python train.py --norm_eps=1e-06 --rope_theta=10000.0 --init="uniform" --doc_mask=true
MLP neurons of a small language model. Each row is named by its layer, matrix (gate and up: input weights) and neuron, and shows model dimensions 112-175. Each number is 200 + 30 x the weight over its row's rms, rounded and kept within 0 to 999. A neuron's up and down rows have the sign that makes its largest values positive.
After each neuron's rows, "fires in" lists the words (lower case) most often at its 100 highest values on Wikipedia text that the model never trained on.

L6.gate84,214,168,138,215,192,183,235,183,180,175,193,250,188,200,185,147,243,237,209,157,233,201,237,248,203,232,231,210,178,162,182,167,192,191,194,166,166,218,192,201,258,160,212,171,228,149,200,290,217,209,233,172,208,203,175,151,253,178,167,170,251,238,194,212
L6.up84,172,185,168,247,166,208,211,176,198,145,209,234,238,218,153,212,205,180,192,203,201,228,259,165,247,200,199,192,220,176,239,209,210,231,243,208,183,175,198,107,196,212,219,205,194,163,160,211,259,231,228,253,182,156,232,230,192,206,172,168,211,191,163,171
fires in: "in", "born"

L15.gate240,226,208,192,244,194,197,247,213,203,201,220,196,194,187,199,187,213,213,210,228,229,132,189,194,206,158,204,202,206,210,210,163,187,202,127,218,181,218,272,195,212,198,156,211,215,229,204,183,169,203,198,229,194,212,202,256,219,186,220,208,189,205,203,251
L15.up240,219,227,185,210,220,188,161,226,205,214,184,197,177,220,176,215,206,258,235,201,232,180,225,205,175,209,145,201,235,191,169,188,183,198,232,221,187,142,197,263,260,187,209,186,161,224,235,223,209,209,224,189,231,172,128,281,227,187,185,242,202,197,208,224
fires in: "be", "is", "and", "or"

L3.gate180,196,216,175,239,188,196,168,231,218,197,228,247,239,234,203,196,186,142,227,185,222,239,182,265,220,181,173,165,158,167,153,229,155,210,193,198,221,244,215,196,174,154,218,231,197,172,182,240,164,231,253,216,161,203,176,187,263,257,190,155,180,217,196,177
L3.up180,243,218,156,219,194,213,169,220,226,191,236,188,189,268,164,180,210,200,226,161,219,208,227,225,182,197,187,133,211,234,173,178,232,170,261,187,192,177,188,202,204,220,160,200,232,231,169,187,209,192,241,215,220,235,212,174,165,195,162,170,168,201,174,184
fires in: "in", "within"

L15.gate329,223,163,193,237,227,159,186,222,189,169,235,210,213,235,217,182,201,229,208,194,250,162,216,246,233,128,173,151,233,137,193,152,216,162,214,210,180,244,194,186,258,192,195,232,178,184,228,246,180,242,199,233,210,168,254,191,294,206,188,179,160,216,185,145
L15.up329,175,147,124,219,217,194,193,215,162,161,208,230,160,280,242,158,152,203,196,177,288,225,198,207,215,193,226,175,184,132,231,197,179,173,248,259,175,192,163,209,191,242,210,260,242,203,166,203,209,190,177,190,160,171,211,218,252,202,199,151,171,238,206,203
fires in: "in"

L5.gate120,218,201,223,173,187,232,198,142,176,154,230,199,201,164,231,151,210,203,182,180,188,266,209,259,204,182,226,194,198,242,229,212,213,196,182,186,182,178,159,197,211,207,211,216,202,239,219,145,211,196,178,156,157,219,197,259,258,187,218,215,197,205,174,190
L5.up120,244,245,182,155,246,227,229,170,198,189,185,207,239,155,220,219,233,230,213,182,175,221,231,215,201,222,190,164,133,205,208,147,226,243,152,237,161,224,186,147,253,136,213,192,179,207,180,218,226,227,187,177,204,199,202,211,223,194,237,207,220,167,200,208
fires in: "of", "with", "by"

L4.gate18,145,186,205,208,148,244,179,202,206,205,248,171,157,230,217,232,166,183,226,173,218,268,158,246,212,181,187,222,226,224,188,244,204,224,244,202,230,163,186,167,196,154,240,266,246,200,204,184,175,188,218,163,245,240,201,232,204,192,179,256,197,209,202,215
L4.up18,224,231,232,208,208,193,185,199,222,234,190,176,193,172,184,212,217,131,227,239,230,220,245,216,190,175,226,203,206,245,157,236,158,219,191,213,182,198,198,159,227,163,167,241,157,197,245,205,240,210,174,184,254,202,245,188,111,227,194,196,201,201,213,218
fires in: "other", "could", "did", "should", "might"

L4.gate86,163,205,220,187,224,131,177,182,177,211,203,248,214,235,205,212,238,202,231,181,271,241,251,186,147,190,173,203,204,189,161,224,178,208,194,259,170,133,190,172,165,151,172,198,220,217,163,221,230,187,198,186,206,185,161,212,226,191,195,191,187,204,187,160
L4.up86,191,254,202,195,179,146,235,131,199,221,201,127,203,179,236,200,240,190,211,165,191,229,169,184,176,188,220,169,208,179,188,194,259,217,227,222,222,177,157,163,219,201,214,198,163,220,219,244,185,171,223,147,198,220,226,221,233,210,195,223,211,223,185,190
fires in: "for", "concurrency"

L5.gate95,174,239,188,243,213,192,215,193,174,217,250,198,250,210,223,194,206,194,183,199,236,206,247,231,195,102,208,230,176,189,199,204,217,171,215,271,168,191,199,196,173,176,264,192,224,187,196,238,210,226,191,216,208,214,195,183,247,178,160,202,153,191,251,174
L5.up95,155,191,168,206,183,193,216,168,146,146,206,212,148,219,253,246,184,206,190,168,230,232,214,259,168,186,210,202,202,197,132,194,192,189,231,238,155,194,180,169,225,166,209,190,203,182,181,156,164,214,199,214,207,192,189,181,261,158,188,194,247,205,219,181
fires in: "of", "for"

L7.gate129,182,235,179,149,207,244,209,205,207,206,217,141,140,238,201,229,233,233,165,160,248,278,273,228,209,184,208,224,235,173,184,230,205,167,180,226,230,211,241,195,216,170,185,201,199,215,186,145,217,160,193,207,206,248,222,196,169,167,213,220,190,225,251,204
L7.up129,177,175,196,251,182,187,174,214,181,205,157,159,196,181,168,118,210,206,253,164,227,239,184,174,188,250,222,210,227,220,179,221,176,219,200,190,204,217,250,183,215,200,197,198,237,203,220,221,200,205,218,204,196,220,155,180,175,208,244,240,174,201,173,221
fires in: "would", "did", "should", "will", "does"

L5.gate41,220,210,245,196,239,213,216,230,202,231,235,192,204,196,208,173,227,190,219,163,163,244,241,238,173,204,202,222,192,224,195,185,94,211,191,190,157,207,275,203,219,205,162,257,201,239,223,165,219,197,158,193,215,141,225,213,224,178,207,200,175,223,167,217
L5.up41,183,184,168,194,156,235,219,186,173,145,229,215,210,201,213,181,238,300,247,189,218,214,233,240,227,219,201,195,217,212,204,210,241,216,216,207,168,174,173,226,187,211,217,223,222,233,224,192,196,171,153,241,198,207,159,220,208,182,241,210,201,186,298,201
fires in: "for", "of", "was", "against", "with", "without"